config.toml
d_mlp = 1024
positions = "learned"
init_std_down = 0.00227
optimizer = "cautious_adamw"
beta2 = 0.98
batch_tokens = [32768, 65536, 98304]
MLP neurons of a small language model. Each row is named by its layer, matrix (up: input weights) and neuron, and shows model dimensions 144-239. Each number is 128 + 32 x the weight over its row's rms, rounded and kept within 0 to 255. Numbers have three digits each.
Before each neuron's rows, "fires after" lists the tokens most often just before its 100 highest values on Wikipedia text that the model never trained on.

fires after: " C", " c", "C", " E", "c"
L2.up767:139177146135098160170086139112124146123083061141194099131069126149076203187153103104069102123125110097189146200105121175152109119127121065102196114130151104111114192146094122104114114150126117087166217090157093141139111106160107141117093149118147107121145086111068172136126154078114135105

fires after: " ", " the", " |", "A"
L5.up64:094063138022127143119141095168158127131145139103135130080158215173115078149118113084126144169094150185137155126150127160141129133124139125103098176145115086103131108106106137122152110081106164142157163132113137112136131142115114102076105144099091180098138069151162090120164160048103109170

fires after: "-", " the", " P", " The", " was"
L6.up90:151147147142102128097128118099138132120127152137154114147101140160120170134137133101091085114086058133147171130120129136124182113121098100112133167137111117097149194131093044085123104139166124152096159129171119178078176096056075115146105158112143147119146097144215178153131178116123126164

fires after: " mi", " Ro", " Mi", " se", " Ru"
L3.up1021:169144089124166164125116110112139105133130140200193122084087126110105145153118117129073108080155078155197135094114124119138203137086111168122152100147086094152169187100082125146129144115115085126119129157089119197161159115081116159139113141140253119143020110163167158114116121191103104131

fires after: "\n", "D"
L2.up356:113100128122122144091087113092139148097122096199177091112089183140104148183071104131115161077099150127155187126136134124142115173080137133201109114122112099137086168173152057126120177138155147126116204108163077144058141107134130114157088136068144089119112185098146110127116124100152072148

fires after: "im", "ra", "iv", " M", " W"
L3.up253:131098128095119118110146107053153131137126105121156157126109115214152181122149092126139124065104150142105163154193127105117146174139144096149112142111093123186098105142097128119165087108188110148133125178122084114119085081143133090129049142080164105168069175100163153179105188079159109143

fires after: " |", "ed", " the", " I", "-"
L2.up853:102092107097122161082136109139143153186100091113155149089172170181125139152117152121087112097054104146109161100119130178115162108150098114101123137117073071120132193174127112143108104083113131074132148121174113166076147117113159106119094154147114146100111057175178173129159153120158160219

fires after: " in", " to", "s"
L2.up225:111087137111067167120132148120124155164092169172102105131094125114092108163112124087085187134137132137201098113080145081121162103131094099136113197152111122205126202099152115122126126093165095105144111143065124118127102143071097152143120096104155120155122121109151114122107126138107171127

fires after: "'", " O", " Li", " M", " J"
L3.up754:123079130103102108127152112133173220178102119117131112113136175193111170155141127129141090153099165194127190100115110159116113139107114089154067119133108154123135091144088131084179109086120139094102104174045134123075126125099112132146111140065126126099108120122152153119067147187121158171

fires after: " E", "\n", " C"
L3.up59:106127133110140180169125139153158163186070081159107115207118161170107106192149136119090121150157111108178194169165116139163172071082123115073143116145149157135074129168105082130148087131149145158164188108093083149142154115142136080156089124165149161122133076113135137138153166153145141131

fires after: " ", " d", " at", "s", "O"
L8.up883:186103127104126115093126083056134101082107132133116109138148141118147132136175077113049097134120135156167110178113102206058146110097120126087125121177113193140089158101105151106150107150192145103212151093113117190067136110135121121105027089158197171110139150139124114208069139084171115120

fires after: "\n", " M", " m"
L2.up900:133090122082071146110097172084152182112133126126212162095082135169137165159085104146132171081144106135151178114162097125084096138074153102175120170145142132167106168135080117114115088114172133090185192102132101161125120133138110109124098092120162121164113159054167169153151144145166086149

fires after: "\n", " G", " C", " E", " S", " V"
L2.up440:096178096100128108104117139055134169153133105159162108211141113161091133245147122137109097184094119124164175150108098138075160088130145066074183122162148134079148129156133111140121104181121136085136176134150077160111126133140146082079088088095092134092134157103128108120147130074178157111

fires after: ",", "s", " st", " S", "\""
L5.up747:165142095141106153138084102128141143114106108131160092099144140130103153113122072177086160124124138155134180141146137165156111152178131091139084143149138104052042153098117118094144124118126127083107137099144129165031201160170088127078139134151143170121142100135124154119116217158120194156

fires after: " co", "la", " dis", " in", "c", " la"
L2.up592:154140127112073079062148139105107209137100079190074127079128146217082115157068050094125141127071122176147151087114068122125183171157060135125134178157081137179130159129151066141124113130155137098181161121123102120171126149096117083067058145157109134128157137105134108132168155095144196166

fires after: "la", " in", " due", "pen", "us", "in"
L3.up411:122125124130106141092145123120102106177095093178131102102068154131108121149114100170147188104113164188113139109167116135142199155123034181163086149171130195122105185149099095104112160117171130111188141202163139179087110161085102124109121148142141111129104144071133153135119116041150125190

fires after: " in", " form", "hy", "in", "er", "ed"
L2.up907:117055117137132140126165133126141101109073110130125112103112125131112164139163189128111117159113169190139146117079136122114184188127111155170125158109053169170114160109126110090136093073118148139139128161110154165122131193059102143154142192126157117129135153168125131153125112089157139157

fires after: ",", ".", " and", " ", " S"
L6.up564:172134135124135161149143144151133111100031085128136105079116121094115169110101084156087194083117157166120149159092084129114135155203133141079062152155079127139093151055138135097130150125116088146142156178167111155131224166115129081109124183129193134151129093136186120172108131155150125143

fires after: " due", "ci", "ri", "us", "v", "va"
L5.up169:162114085117146137102142134083162121149118144129124106141131135158079169134140107137110160141140117162154124097120109094127153176120136157190129140134161164097113094125117137088121186124194118101121123181144131107063132176025101108061129135113172118113146117132172134134140114140085137182

fires after: " ", "s", " Mi", " mi", " D", " h"
L8.up613:182144147165115194156126055076122141170051173186165106090072133194136092147164124107039118100097126127173125133080092184155160089050143149103105097125138134137113105102070107102133118138104156119191159114088116103123179202154089142132097116084176173134093145112159135161164151118113138110

fires after: " Ni", " by", "ed", "c", " I"
L2.up47:132115108155156188086107136150183155143117127113141122159125146148140202086108130150121113108086123143169184174111147195131130130132132107124087138126139130065111141203108130131140137077132124088116190153144109155124153153113139148071095168091151162124066139141148189099141085141154084203